config.yaml
n_layer: 9
d_model: 192
n_head: 6
n_kv_head: 6
head_dim: 32
d_mlp: 640
vocab_size: 32768
activation: "geglu"
norm: "rmsnorm"
norm_place: "pre"
norm_eps: 1e-05
positions: "rope"
rope_base: 10000.0
rope_fraction: 1.0
qk_norm: false
attn_scale: 0.177
bias: "none"
tie_embeddings: true
parallel_block: false
init: "trunc"
init_std_qkv: 0.0361
init_std_o: 0.0
init_std_up: 0.0361
init_std_down: 0.0
optimizer: "muon_variant"
lr: 0.00893
lr_mult_down: 0.7
beta1: 0.9
lr_head: 0.00598
grad_clip: 2.0
warmup_steps: 200
schedule: "wsd"
decay_fraction: 1.0
decay_shape: "linear"
final_lr_fraction: 0.0
batch_tokens: 131072
seq_len: 512
doc_mask: true
train_tokens: 671700000
steps: 5125
dataset: "wikipedia_en"
MLP neurons of a small language model. Each row is named by its layer, matrix (gate and up: input weights) and neuron, and shows model dimensions 0-191. Each number is 128 + 24 x the weight over its row's rms, rounded and kept within 0 to 255. Numbers have three digits each. A neuron's up and down rows have the sign that makes its largest values positive.
After each neuron's rows, "fires on" lists the tokens most often at its 100 highest values on Wikipedia text that the model never trained on.

L3.gate141:083099132154100108127098113170082115136146111137125179142126114141075142118104124144135131112136116149122124120135122155125123178084140091173159161103149163102142149098152144136128114133145111167161116139126126129158121170107093093124131092129121094114179141142112154109122142103123126116156087116114124110119138136122121097114074192108134149102134134093117133106127126126152130120163131111085101067137111178136135134095131129107122114123150087158086156122101121152179148124105098087146127119102094159117153087125140133083136127156112122104161105107100156117144121119135151176
L3.up141:136129116131121147163154127143168112131099158140119137141191164087126164113091126129127156104146123121119114174139132154130148114150132102106116094104119147163148162110114114124156117159097140124113164136175122101118179153108077081141125135137104083136126142101112126143153116093152086135124081116142147113109134121121177100092137160128137075122095119082118114112110099124141108133148110143130105095102122156116125154087133093094145073095168127147112128133152110142146154168140139117145171164113121093148155139157112122076131146149122120136152167126106103141140074136132099145
fires on: "st", "th", "–", " American", " Portrait", "aged"

L3.gate7:136122130137118170128132131145112145127140129162109118095134101122125116149091161168137119162123135129143123133084086181106121102154127110121143142129117134116120108150100152128115115109150169136133175129099119125116143125058115100142056118118089154143137133097140156123128111138094127115128150147080125071135164130118137141077148140125151122152084085131105165130095159186083103159155086147142103108135101154106130144136173103149106108123123149166113109124091137124164126119136102127139092082127159089132106105118131114126149088129151147135136117189107155117165150142132140149
L3.up7:144135117151135104112209147105122130085145110115140120118124156154118153100150181129133168124145126131107165163124136058148145147127163132147141090144208116142110119155144190102127134085124161161134081149125137108131116141070111124144094118125130121143110139131168105169136159168141120130130130119105153148152108157149113106102154111116118110117106110109150182109117129118100098148083122143170127148113123145141120144104113112136084105143131112131139108142085182110158107103116143121125159114154145153132142128130156108131098105124162128116162129181133153116134132108132138107
fires on: "(s", " |", "2", "est", "{", "1"

L3.gate83:093147103142131120122134130140099140152156151132093118139164145100162180143134098129109127129127179146158130122132160177127108135167112121113126124128111124153093133131156121137164098117164120106120073157134093149114126155166131098127160112120114150135113131137092169175157111113152163146156096099123140110122152101146135147072145132106178130127097168122178172138149121169134140154165138140166161158162096147092129088144123095146147156135096107095103105107124137126097114140177088128128170099178145137091112111123143110125110097128162104138132117144123104132119140095114130133
L3.up83:159138112129158118138128105105100131102146098160137159128126143149125118085117143122152156130104144139160108138114074164134130099139112142120094105145162123171103112087185124091140136145124110125129111141146127091129113117137104126136123152123135130124109176137126102126177143164128147125142141111134157118151102098139134135095164170118091115123154136125105091162123109162106131124163195121138141118161124186094131117111156126132138128123151094128097118119155147083124148152113118087110142087146135121157101156140087082116083121109142105102120164184112140140132130086197083096
fires on: "–", " He", "W", "ard", "List"

L4.gate440:169158126156135138101138112118119159159120121133148145116165131121155159118129140152089150151118115151143174153133118147118126171137088150148075127153132115105124117127153116148150139136149081106134132105105129089173078139109175116158125144143110096123126142101130120114142110142127095142077150127133092145159147102122138185129119167130116100123134157106178130140085115102131146147103143115141120134127122142154113148140065134201138156126105100136093131153132081134146178127121102176096126135110125115104134114101095139090179125133120120146142123151128180130110166097104177111
L4.up440:135137147120157127131131130121121143120131117123137159093150112086107112130124120132116148143082138129145081103091054160105136163109113177138111108153119117094172152096132109116125121145144071119163149132162121128127117111088212117118163117126141131104132101104120100118156122129127125123113103135137079178142171142147065166130093144148118147111138119111140170173142121142147130144080138097144063177141117107119148118120085156160163128139101152123132129114123124135099118097149123128151122124095119119093075150115111143079144120137098114136126127135134165135152121120117124121
fires on: " |", ";", " October", "8"

L4.gate176:138089152137117128087108106117087135178122111078117112087102189143099158136111144144140184101126184158135154138136102159074105166109098160099112115078163099114110109115126159145139144112121110171115153136126145130108160155111144080144156148136104101152139142130134114171100134137127132097132121145138124129096073148148131136167168134121154148127134119093092165114137147118110135127130125117096151124091137122142125162102139134080109144111173158099149127136113148115128158092122132163130143159128122129161129163137097147105132163142141110128133141110125153150080102098151162131
L4.up176:147092150099121139131146139124151092114112135133124153111123127084128138133117120139137138130121139159118153114166130125090156158132049182172148148125109127110140113092091131157124138127149159148131164097108108094142138159138125116152143086145167143137121145153120144114197127113177126113165135114104152101087104123162136123120124180147135144127142102085119098146112129133153146114117175121127153075110119142119171140075108132111129081105172106105096127115146141126125166138143146121134099150163120124102153155145135085163111140111115111109161162099113129146176129139161175146
fires on: " a", " were", "%", "7", " as", " best"

L3.gate287:083122110090147146108132126176160124143142111134136132150152122091142130117120115114147135150137177152100127149174110109105135131143127153127154128127113124134173129130128109171100138123130131144135144117140109101160152142073116130124131167125152105143107118103114134106097149146044134163177147128109125132108159137116111188146089146100091152138152144107172092080104125140170135128140098147100153126166101150101122136086137122123167149101120132128143109104094135077124101113111102129178100103128135153131130125119105147090143108131096101118130157091129154178130174155151089108
L3.up287:137141112102099132156106101145089138148108114116121095160110190115112140114106124122153151167106150084149132129095128171143116136162192126100151127101134122127119145127098071135152128102130100148117153119118130134119103120138122113118161176112151152124130160166131152144111122106125110152135147120131082107133168114109138143143138127134105112162068127163112128137166145145133091161131124144162144129125066123106089106095141107093108102170136160117103096128120071124124091118119124096137136121126106147093117165073124133152101141131170130180129109129175164124144145093126094115
fires on: "'", "'s", " A", "en", "ate"

L4.gate2:091167110145115119132096110131119131141128139052128139098130136137124115146156120134159148144113115091115129116120149101145153118122140143107151168115134089143131100133167127122122137155142165132113159142154144109123084128124178166131109100129109132134185142108064123163124114152134115109146126115093139137101125103141174167135157146134177143178115141123143164123140144116135105110144161156132114123157110135129170101146114110159154101143058141123119114114117106127120121149102113128148122158096107101166158127164077124082114116141125117170151127162176108103124158190088140107
L4.up2:145151125100102108151152115090118164117160130171125111095112145163112097146110116111157154144165156126123151117116144128115133108153128127120088160124090106130126152150161135113107101126163106151163112147166125146106115133126073168093140143144135147134107105086121124150158141124127146094102134090123158114138155162127147177140094138122119126087104158150125133146126118155119143114147088116125156111125112181156100120103115132153060109124173102118147152140132145167143087163145172106100148126155113191132190105115167133119119141139115138130125157159117133158141105185131165139
fires on: " |", " |\n", ":", " Length", " Ref", " Goals"

L3.gate311:098115094111102146122120153154134124186135115119121102123157128101198107124127167129083113096180076138163134129158172074137106129101151154114120128155073135143098136092107099157107122128124136186092164197081162089094161129107138096146152131085146151151141130100125135135146144115109126136132111120122133081107122116119085123126093105121137124104090110140144113123142158125158128140126128129108088108138122142121163123094115105101122115142161117150134140092086121142123089142127147088134146139154155116141111126147129111127103140121138135138136108115100122085164154103147127101
L3.up311:153136103141104141138169168146117158172128140166150118121131150079128120148137101108116132079150104119118165174159142135147177141099130127127140134155096139131098121152116100141102106114112134161120126121138189148102158135125129123139116190122144129139111137120125128133102160137110121090143136114107099114152085138139160150099090130160147158134121135102143138108150109132183113171119093113145155095113080131134098119102078151125094059168135131130136148131078074147104126151182161091147155168131134121153120122130126093116131133129165102110092114108133123138147153103122135112
fires on: "-C", " M", " CP", "-p", " AUS", "C"

L3.gate91:107123122151161128170065122148099128155116098124144101137115152145085104137108130082117150146133122153081134163165124080115121085139077092148174182141099136104125122119110155149127125094115122159099141133211126102148123167104144096100128132120151140102095129126145101148173138085107112122111147126141138098123104174158116103139136146128123139111126133109094103119150166119157112119137133110154172144186145140133160089091141114144158127115122137134139132113127100135155133134088117092123104098122114111107169119141123121157133104136113105119151147111157158191137109135137117129
L3.up91:098158131119109126138111150103117156132106102100156124125136119104106110130103093121140152118093117137149137140138099134144104108097062151093107114151089143134127176129111171137134165105135119192073162098171150118113140164119159105146150149135116144118078104130141088164132129095111100136133167113087141140112142142128087174071141164134130132114136138094160105125125149111109103128140085107111143103140142102136151129146134096097163090134130117118093105102136061107171087101127117143096154153105109119137141174144127168121114141110106108120125115137136164135112135163134147134
fires on: "s", "st", " from", "er", "th"

L4.gate435:142124120155129141118123079131106098175106142138152160123086142110115116137152191147115147129113110149113101095129060117163111108093126108116104108125131124139126156129123089128098105143192141168112124130142104100113120109134105100116140110126125107134140114122167211101162093124113115168135090129164118140115142133166135110091089181107139162113159124137129095115128169117136108152111140117112129115144132119162142140120110160095140083140130138119094136100131140121213112119133137133158152152113113131151173131123110094177151153116138124143104169120139152151162141127127135139
L4.up435:124126111137136093101139115162105115144124097144152187129136134135139133093172148141169141132117136109110147146088107134131141111080137138107146138080085113139158098099144108112087173130134136178136119093145109137128083120153116135139099099149135113135149129083154123106116156109135132159109143151159148117111125134106153132128104128109120129133143120101140127107124128162120148098152137128123098107185153150112137136164091123175147161112175150109129096132167140129156150127153154105095097129134106123136147154129164117145162130059146120098119151100145174147138087066141092068
fires on: " of", " (", "9", " for"

L3.gate344:123071171132081169075087119089083116109093116110087108127099131107156114151058118108076152141161168146124144115119133142133123130126157147119147131123149136117147152112149131123141145086143129140134112168151095171105140129132148109119123105114133122091141120101103113092122094144124100149131090123130115155115140153113108148105107125107144113115098130119137156106151176107112141128148128114140185139128125134138144140098097144101125114109063102133115105102139120137113118115100126124157131147163125116154163144127152117103124153112083064147196091133110124143121144124158078116
L3.up344:162088123134083120137118133117121151146123093139095120110107137134142129151133151096121131117148137130126144146089143164082149159148119211080136133131135132088155142130111118180157147111132154150134136150126156121134065169177150144118112128118149141120154075143139123164123125095094160128149127149129113112134126096109158106145159083119101131145135138071146128159130142098153088137118114152142172087132125133140097161144131145130119136144079129122154097151074171143134134104117135064145107121102115119133141160141104138125084148139145137123179137136139130142133142118123065136
fires on: "%", " one", " University"

L3.gate109:112124148106148088119128143122180149139124125098120128114092072139092157149147137143134101139093157165135146162127118118135137177150131121116179132125152172088142113116138154116142062098130139144126117188155078131135090154173159140094105125104121149158135104148123121144166106108119131115151113138159142121177114107064131109139154146115136120117148138126136151125139171105219111111125126152148127104157108132170166115125161139113158145089117123116150120111141144113148097128077110135121146153118098138129150127131083135142106136136131132131138129121114124079135130162168145112
L3.up109:112145158109154109099122143163099141123137137126145168123159098133102075146135120132143148052136157138127147111073131110128110147129124152124165109064159133092140062119139159126122073128111112140130102156090132104109115114127143105179092154114154116163138062129097107113141135137125111127119118133117141108115170121082149114130176131127085128101121137133141136108105105106097112123155123133114117147153123134141143078148113121153121164133097120062156134131109099129091154131117100102104092140118104168104152141151137145117111135152105130113117098130146144108120157182102119142
fires on: " of", " for", " |", ":"

L4.gate426:135147116132157146148151166119138127185134133137140130123157091051124132105149151141111083100134137144113134125161123141128139156142176187127141153154140148088156120117136142107162143166122133129113112128160142154140155136133139113128155145117116109106156153141190166104126096110125116128158143133091105138158090087128129132117111173143151113116131168100144116081156117132100118168106142161121117150146147136153157107166079179091132091143124121156103171094101194113099141136151137135151135097144132102158104138108136129098106138119182131136173151124147128120152142126116131132
L4.up426:167149117151179107169117118143112124129111173087160094096104119128147116171100140084136149119149104158112106167117150108120111140134173146133116189126102157072149107142093135173143126136114169138136104102147136131142109124133128177102161161142135093145161161153145142146103146163127131134126122128115117160131131119140112110088143157168095081110104168110080117145143100099153116137098142172147131181113101143138107134112116158141132150136129167140117157129114133127121122182100110144140119121145153109097102138116117108100099153128110107111122111092117176142124092088112128155
fires on: " was", " is", " It", " (", " career", " had"

L3.gate498:139120115127117144088173122083143147138162131040167124120112151115142166166113123152125102135113130109106146178143140144117123157138144147105100110129148131116100125141128075151118135133160129143095147167121122123110129098124176142075135147134155145030151113130105093158145136133149091133126099100136146132150106090076135120150121119132121106088116139100156132160136098130121114138139118108109107124145120145159125113124124098117112093102112132089161097133095097169123130108137127085123123120149152131136149174129103079127126130081157145119096124091131123150180144132113113129
L3.up498:142079144137096084118146129179148114112075113112140117102155169156115082118147115131142154134142093122133123103106150092120128140137110131112139151139104098096120164102101094117136116145104131153100123137162121116148131137116113136101200088174099130144120122087132160101134156106143122155125158138116133148150119125181107118135119141107111122097122104174122138116143183121106152163113143115139160114118181159142159157116167111168147154126148122124117171134109135136159149178132068149157118100124149137109157121108147129122115106129118159086131128132115107145163078137140090084
fires on: " |\n"

L3.gate301:142086083134095124170163131140142110140104115134127141106109131155103101171092117111159087113153145145127125107131146122165174152151082123130111139119147145126144113130107102151087095162112132130075119128134090102102105176134131124136111141139138138082100108097135137179161099127141136072175140130133128134119105169117103141105070136172104109140134091122124132101096190118123164129131158127062156102108096126150113124086129136125162180109120135116121127104142124113117089143128125148094171113109108142116137097126148120154123118107148166159146113120154131128119162120149138104
L3.up301:143106130115112100146124079114102135157114090139105119102127126150027107106146149122162125162133107108092097097133139176172135122157111159135143115112118100122102150131101141163119144119110127135148126095119133113121123110122131120127101148114110157126091105130109096146126096146171138077119124172129131138161116140103089157117120135148146185070122108129141096137146129093107182137129105121130115119145120104107146119086121138076137149142146102123119102093103152106147115108123084142083143121147125127098088137119156137149150116191142197154121126133134087113128132139120124130
fires on: " is", " are", " were", ":", " part", " being"

L4.gate617:123165116157133121125114111156171152122108111150140175143119149130121095101146113148048145143146095131131131110119117155136158099142134145111145164115145090155151135124109101108141111149132137111118137110119145083134136130149147105121122149125101125183142098106131140123138193146103090137129170161105086147139132128139114115100148117099161165115166110153105162123130120093105115151104128138126114139139143101167076121142092155115125130177154141100164122102062088104095130124131104140103081136176115106172096108142101143078121153134129140096119133156107120096170118128109138126
L4.up617:135111125124158107160148097148094139129164107093160163151109120137132112147138147117153113132108119092123136162156131151117083144135170148152137110145118121146133124149157143111134137138107144096088167107140131149092126135115151127070137098142137107152162140159134142111160143111162123137115148148102124122162061147118124123146135124168125149166102116130144138108133102146081111180114135110101123131105134148119127086121074088114128096179096119109138156125131135093140173115086112111173121136143133142107128173102149118071130135089125174111140087127183144129171132133119161078
fires on: " (", "^{", " chronology", " career", ";\n"

L4.gate103:146114146118115155133143110143120088119147171132150110085105134183115110109120117118132159093125106125119109093149111084113178096100177103157118136128143100150108090110126127097158185176092136126142130128128115086141079123114100093124117147139143117167127120115089115121134143062130081177112141128100112117152140150114128146100116143110159148103153153134115152124151098126100105095117100061113094060149119163173161141137113134130117115132150110114123149131150133126159141157166144149133121141116136077144128107125131152171144147133126143162108084103126129133134137117124139106
L4.up103:140083126118106125099134142130107161156126120132153139161100138149117126104145135138080119118120076141098148174111192162131106097124138110166124140102116132134120165090117099149153139143086131121165167126146106090138093105099125084136129125139069084131119115059166136091108086112145134127158115171141128090153101109123120150122141135121102152112139175109124119127120116106134143131127149102156124137156098120124129134094092174123123108117138135122121105101127163144198157112139133108098116105132090127132128136093123138132162133114124182146149154138096182120111149131161102108
fires on: " of", " the", " (", " from", "st"

L3.gate267:166099140165129145129156129101145127120099137104136114135108154132114132132132098118079116160114105135137157194120143094141143119114124098102110120122132077108112116122121122150154107139089101131123103150164151124167105197128166148124150103138143114133136124091099158109106142126123098125111100115156169137129171155147136155131138105123114083159157167092158121111135101145180136130150131140131134159126164157172131135130123162143114115097042141156122164153161137138095128179104123109106143109126098135138162155115169149123142097118110129121155132158183144146167139126099114141
L3.up267:093087136162146157093109114152071123117180117100131136097130100146125114092159128137135135152122132141131077097209144172123143154125130120102147113123111042134125110114132140098148149107127122112123143142128099152137121112183141091125128154151099142123115138148099128127096118156143142137097168105140129148089113132136149167125151140160128114142130116136121129143125126150140110121127112086113154103152125136147119087105087121143102143138167087165145151108175177163097191136135134103155107163140153137114145122148102142160114125125094141099146125115142163155132155156152140116
fires on: " worked", " served", ":", " wrote", " work", " with"

L3.gate614:126140101188132068142137125126142172142122118091105099134129092138154129130100125108151102089132096104099102134148157141137085115092122156116097122110122141128099140109162125094105138137119163187141114106132141124118121078115163145154160149110135139139084100113120098149104132135128142168176091178123106142140125096129093159123139146113158148111166140095105144162136120127143117136142192144095160135080148113103099124160131127149163118103082162142147108138116145171155127135117129124101162111152128153104165136108114109123122138081161150155098122161121165137111122154121102151
L3.up614:136108143132158104101141147097115119104112106146109127146127139097124149123110067156145135149158101151138108105111075079091111132128100152132178138155175148128115128122150135126146127158158130133120111153129164129151147143118114135140177171140100144135122126149149127156098150156169154081140076131120123178109119143137127095125143189103144104106109123130112162139161117115086170172140113104083089143121138150111189115140162135134142133133114155115138155076138100122137166143115120149124114101104143133112106129153121132090141075094182102102104144133152146125136101097126153119
fires on: " during", " into", " During", " to", " by", " |\n"

L4.gate72:143128146114090120092065109158136145118147155113097108131148138154126187135134135107131134123102093156121078072147122116122142150099163108133133129110127119135156078140193128120142161157098124173110134093057138121136146149169161106131159100133173157112131149129108113111122106131115123121108133106115076052104142131124116137105128133130154129149100153166107128138132124134128117098087123090143095166115145092102111144176084147122125171127126096134099132126158157095133126130149082126147160133101123118176121127104101157138121122113115125158144146137129114123145133108109143139
L4.up72:114154133116107097126115105131114164131168136118164112174103116107088144129137138101169083112130093150171064118116116136132131129130130138152092150117134106078120099130169106106151112144104122154130117132168115133153149130132170118147116102124144150162173175130081091159153129121109157111102132121093094094108157141113125133097122141140170119134149102164137100143129084135139101085115159132138129133124124141101170126179080112147124096175109099104093158145137144150106138127175093116166158121150105130129152139063110151127090088109129132120135116147141108118134127134128149141
fires on: " l", " Kh", " Bl", " Pl", "Ch", " J"

L4.gate421:135120190118121125126141143119111170172140128141137103116111136102145168126125146085133133164075103105101127098111110086122152092100141146109136114103120141133135188132110124139110140136137134130112120130137130091137143117101111125156139118110116110180118151110125118157183148167137096152106134130105156155143108105150127145114123118123162128143106131142097155120158109139087134110138104166166117172131131137111137094121164144079118099164100124127116129110166123094098142143084173107120120119119154109145098118123104194087085120111111146080062158164126129102151126128123136184
L4.up421:157158115128147128147145111165080129146187133138106107123148116154138131134116101110139108103151117129142058128138116131129126117121127129166120139173127071165149115136116115109160129119139100120096117157138131060109104094085111149114128158135150126123141098135108147098119129121112143139134174123116128146109074143193159119123116153133111107147099179097129089108126144133111122112104185170112114140157149140122126154099179150111153104173138117175133136126147110113123129116088103106135138144124128092120122132169050093100107107122123115153134119103138110144133184133110132118
fires on: " of", ":", " as", " election", "'s"

L3.gate373:166167096143104165131092136152127100101126114107127138143131172118145136148156096128152144120095083138150110081165160158094148109137106121079134128130140116130108159091168109122111150146184148129148086140111133109125132136122119132131128088122156128107116164128121124171150131113130113103167153107137145103109083164092130141169157139124153131112154147085136150151143120172134166147104141108146133159143113149144115144137130139112136120169133118079124145121159115136141156131078122113120169118171091122142145160128127100123086188117098153130122093143162153118154199129114102101
L3.up373:096114110126149154132113134118105100100137131099139156121152128116179132139112132111120108102102109147168165140131141147124104152154151096121132120127094120128070162144129113130100158070166150122139120199134121102129105114094105114134124117122158095127105130096122080146165115134082165096128107119094171162116114097171102136094109131142097118109149158113118173158171126132091143148105099124101141101123112132142116119103128139122134145132105120089163109106161105115098113074108104137081129120147148107136123142146140144126111147139064131160065105088135125104105112136126095143
fires on: " |", ".", ".:", "-", " listing", ":"

L3.gate559:145109152134151121141121108161117124122159158170126172144133095155103132126116127141118117103135139147124164177125093112130109173134142142141064110140140142109129109071125106135146173140123103124133121136145083111119145145124139109147119140131131073115118113118127097167114109107090072123166164078119198126157167107129130137128125129149139130150143113120155120101082105129121099128109136164059134126138103109100134161102177174126144140126140104134144169129100118108127193167140107111136146134139154127120147124124086145140148142151134129151139107147123130131131193114112123072
L3.up559:154138131114156147130163149134112128113150108130097115083103128146120130131097146103159159121101141117125122094108118127147122127159135070114127094150116108097168146131142139136125106142139084114135133130098109119103135130153091108115121169103117122091121133094120114150141113166100117102172110059127082117170087108108161119135179118126170135108098153143082109141133108116130165139081160133076121115134111118115156134102164130117149096161099125143098145133156140114154127166163125144100102150134161109122183122143145101175176134155157102160113129124134168140157097105137171108
fires on: "th", "st", "nd", " first", "rd"

L4.gate449:137114105149167098172146132118169097155093152132129107115173124150162171110133137115149077103106141113104145132118134062121087143159160126096138123090140095154166111151109123152164106116097126120136111127106118145084088167132123146089119136186127194129104137088134121164148110117144123115135112098102112139133107130124140128102154116141147133127151117117116163147098143130119128141183100125125134173108131111108104149117160114097146075153093123165106128161126125059130118112071110148150125122151108152133157130142128090132147145113133124099170150109138128117133158139155137129
L4.up449:137101115121169153135091111108134138122127087118119065132123089133159104139129128128087126120130145123090085167105098096132125148108101105124134175121159107094169111097117119147099111121114140128101173177090136130123112092085133150125120108160169145126118160116150128131093149114143153098136166151132105122108103118137174158159170161139154120134088129122090143149090118123105146133127129138143135118090160146094081107140134103164082137111122112090120127137120143105070127100159135143138143107141115105137141169093132103164137143102159117133109177159117137151108179152147145142
fires on: "ing", "ling", "bal", "izing", "ating"

L4.gate33:118140136159138131122160124178130119102160130107118103096155123136127150150179158146143123167164098130118113142113169130116154123110112171132109200101161143134121133139085107120104144145122149180139123135108134147111176071135129128131154126166110110148121142124106135112134136118121135100131157127065139119154105159159105170100131120107117091117106144118097145092135169143138101173127102135139122184110143110105157137124082099121113132114150143128132127155101103107151196089128165154112105146149178130135089124128138106101125076099148139128121122136133126121086128161175130141
L4.up33:138120129095097129163118139115080113144139104167150110119116104121122153158124124108147098126124153148093126170130113154111160114117135132171150178161105084135122120129110155103099158170158118153134164160158124171132139133122133124150130114130103156127115143144167120162165121146142174157137130086107165110157113114136102135101114162105105119119078125112083128063144147154150156168161141149081112113123102083130160131124124179144105135191132114128135126154116142102156159135146128125091141134125119159118128117088102124100107103147178168136161131141124131106133095120174133133
fires on: ":", " released", " of", " is", " located"

L3.gate211:098149086159105128121105154186168117111145147142099071133160117129124123119142127179156121151118103125125113159126146149140181129137132117147162173093087147141120143117114101153112124131145140114116126108134142134126099126076124146143167112151100174156130163150111187116130135083148080119119105140135085121117096100102093126118134133103153125154150093128121099127176152158124141100153092137152144178166147120107175121137099134149144140085159158097154128126157161138152108153130173130161137151097150168159146096115107133117110124153157146119154115144152135124139151144123139117
L3.up211:146123125164103117131167136143104129156132162106144130062165154132141145147149111134123138153111131108143139132132150151129124148120166122105089106145159108129168117102130100122141133153092179145119133112128097113128115100146120115137128103129114112201133128155142153154127111149124103115114157087097113122163101111151126179146154102108169173155119128106125151115143154113164186136115114136130115143121156137143095105119138198109110134131109103088161137117097143095146158102147177143134094157153131138124139148119166097123074198157099110131178117127107091127123148129151118129
fires on: " a", " |", "s", " of", ":"

L4.gate509:160117099106086109132125149115187113146126082136151120145160149107070161147138121102152146133137064103146141131128115129130133187149133100147117101125103151148120127127119132115129149090131155096122103119129099125104188137114171085129135111077140135094116117147130139145136116096130094153153130105141134121119117121174117182126133156121153129154149127121128138123119140112130171146093113137143081116100128129170103141126140127120154117148118168100094173093144095113120156143093150099176099149159108062123160162127134119102149121174116145132147101126133116096169148139122165120
L4.up509:128103163109103135107111132141127128146121116154125124112157165118134145141173130099132140176139102116110081125140158128122092152116092105139112139148185127136067108129148146172117121112106079154149137128101127140129126135106150145098157109127118127093156113149150116154096083126145099151120097142180150112113131103124135099136131177121106125113122150101105138154132110115139174139140152125149123153151138170132113067156133112149147071087126141109117131061155107119119126116147117119122108141139146124146086127106119097139144135162052099154157106115166078142119133181154113113
fires on: ".", "’"

L3.gate274:120122100107137136138124118141099111157158142151131087145179133119102162072139139142127108107107127139143105158167173114140165121148141128127107104107128125111167052126112140143162088111128133105112125140110096161120155144135096099127089128174122128129192139160140143117125095141102149127111104125111152122130136127140126121101166131126153115136064130171091104124102128076119098113101103121102139144140111130192144137127076176115092095127124121123174160158130129128118116145143112125089079136124088120134114134144139068109127146120137137167126120155137166109134151121164152120
L3.up274:097112096165155146151138136167083115095172098150145118100165122147150106133138107122177143124118131139120128106138164101134164136106165133145129135093109131149141122109114131124115119130099145126193130140126136118157116125124109103110103135157109097183161092184117203149148109105115137127131128096134175106155149112139115117143132134127120143106089128149115117113171156159135147173135077101125086119153095148179114135154120146138121157141121158153110162125102170145121134145114115117173088125125076114089129106171125132114148117095142156136125115125093107156143142142155091144
fires on: ":", "row", "s"

L4.gate187:152137146120151165148205130079118123133123082101100122084138125139128170180140164150156124126107173156126119152123132125142133128125113098136130126124115126118123159132120107154127130114139113130121139108125115138165132104110130127150092105167137099115125160115132096161121176125135116144140111117095141091134123155131123150110131107057132130127201114120170111144120115095135162150134101134106163113096086167118183186139101111142107114121146111094123121120100099118189135135085127118133119099118128133119144132151127100118101165134121120147138119187169097178163114114136156107
L4.up187:138164146154096142160106100116127125154121134120134112087127139174147134180125157142122139154101150129112106142124094176136135122105137109155127127173098084120116114115098134172145146136104133097136128104116131113099122145164107087120138112123187128097108116140149142086109148164105130126150127115120162152179130162126139154093182148116113150134126135149141132140121133114105157136159081107094115094040132122143110120121098084091139126150127131087138128107123143116128083167104107116104177098189145123112113101139139140170160153116084144118128109095133126125097140113140141136
fires on: " is", " =", ":", " was", " for"

L3.gate509:121130110140125131125108135162155099112138145146114119125143125106110119114141118148159162145135119132113108097105124119109090169156111180189104122111114101117126098141131098171138130159147158096041090150088133146158133142112133123093144134137163122140161113153138112164107112110138111163129071093131146127135089121099147140115116122145136142127128114176125111076088150152136127122184110158144163101115125108104165164126169119105149109139086097114150139155145158143132152154115120142126157171139136150132146168167132093099127139119147101124180131170141089157107148135149128114
L3.up509:128154146151106121150156101106153131123112152151131130104146129123111111169105121099132147095141107102135140110117116093116150118130111149117069160066110101151122108096058150081112156175185115134112110131147083166081121125133127109076077116115174134139124144117123143124103105093092098097153120103100114129162074139127145097127095124143149109137123121165134087142176122112123124124112113125178147118138153121125114146155108148144156112111139138166163138139119089143118122132109101145107094111120126130164122135169155102152078128102118109148145144121134101168132134099150117109
fires on: ":", "9", "al", "1"

L3.gate316:162148152143143103174147156113081139117146092119124152107159128086186123107112106151099123134185115082114103120126119148108135106151089146132106129127130079150123181096158135129131171103149138139126086129124156123123098092122085092124127121125147116141125095123109078123136111137160166132096098150118140124115121113102132167117134130098148161108120090112148132117136089176146109145157135158124080112145130071126106146155126142128111093180140114134113145111121149108163085124133120147127153110127129126148127119132149116113100133121072151107118148112149135127158151106158061083
L3.up316:118137136124156129163178139133147138122112112087148136136154136147129094162177155106146152178156139094123111140174130160086149114138125106128121140134127146160146159131144118123090105086090126111135145152098177096100128126098080124115171077152109121085127124156095097143101159108139119113113156146112127143108079090154117119133142152172141173113133135161134141176104164135130171144104132084112155162105155103108127133145168149111130078132132129139132118116178133123148122159149140108142128118146112129126110177129105115116085125134130144133121118088170147129128144114136182161
fires on: "\n\n", " |\n\n", ")\n\n", "–", ".\n\n"

L3.gate118:164138141141118131102117151134127092142131141142151121093168142119147153126146101142182154086131117083103100116135140127134085149091094094122135088123168106150162145109125142092161124118120090127151140047167121132098141164141125107123136149110075169126126139112144122088107113128135154128145118151119114139142099135144144163083114120086127106104097134134143119125121147170120149107113128124120136121093148074147148148124131114101130116136127140150185137130169164131105154148112132167090096134129105084121089145085131150109113155164095107186123091142093141109109149123108157128
L3.up118:116095152163092169136169114103104116135159092116208136139148146159114117153183099100114120138150138134149113123137105100142158132146133123139127132152095123100159139113114133128102166146110101140128126120172136138152131156156147106114150120141159201131109116130152146163168156075114163054156138129109155137162126103109104102103107141130146168127148123155164119141110112090131172172149124131109119124156133126115109132102129118124109124169148136128111120093103145073100140150121153127107129121132104151156095129145100176082109155141116154130145150128139157161113139117146145111
fires on: "\n\n", ")\n\n", " coach"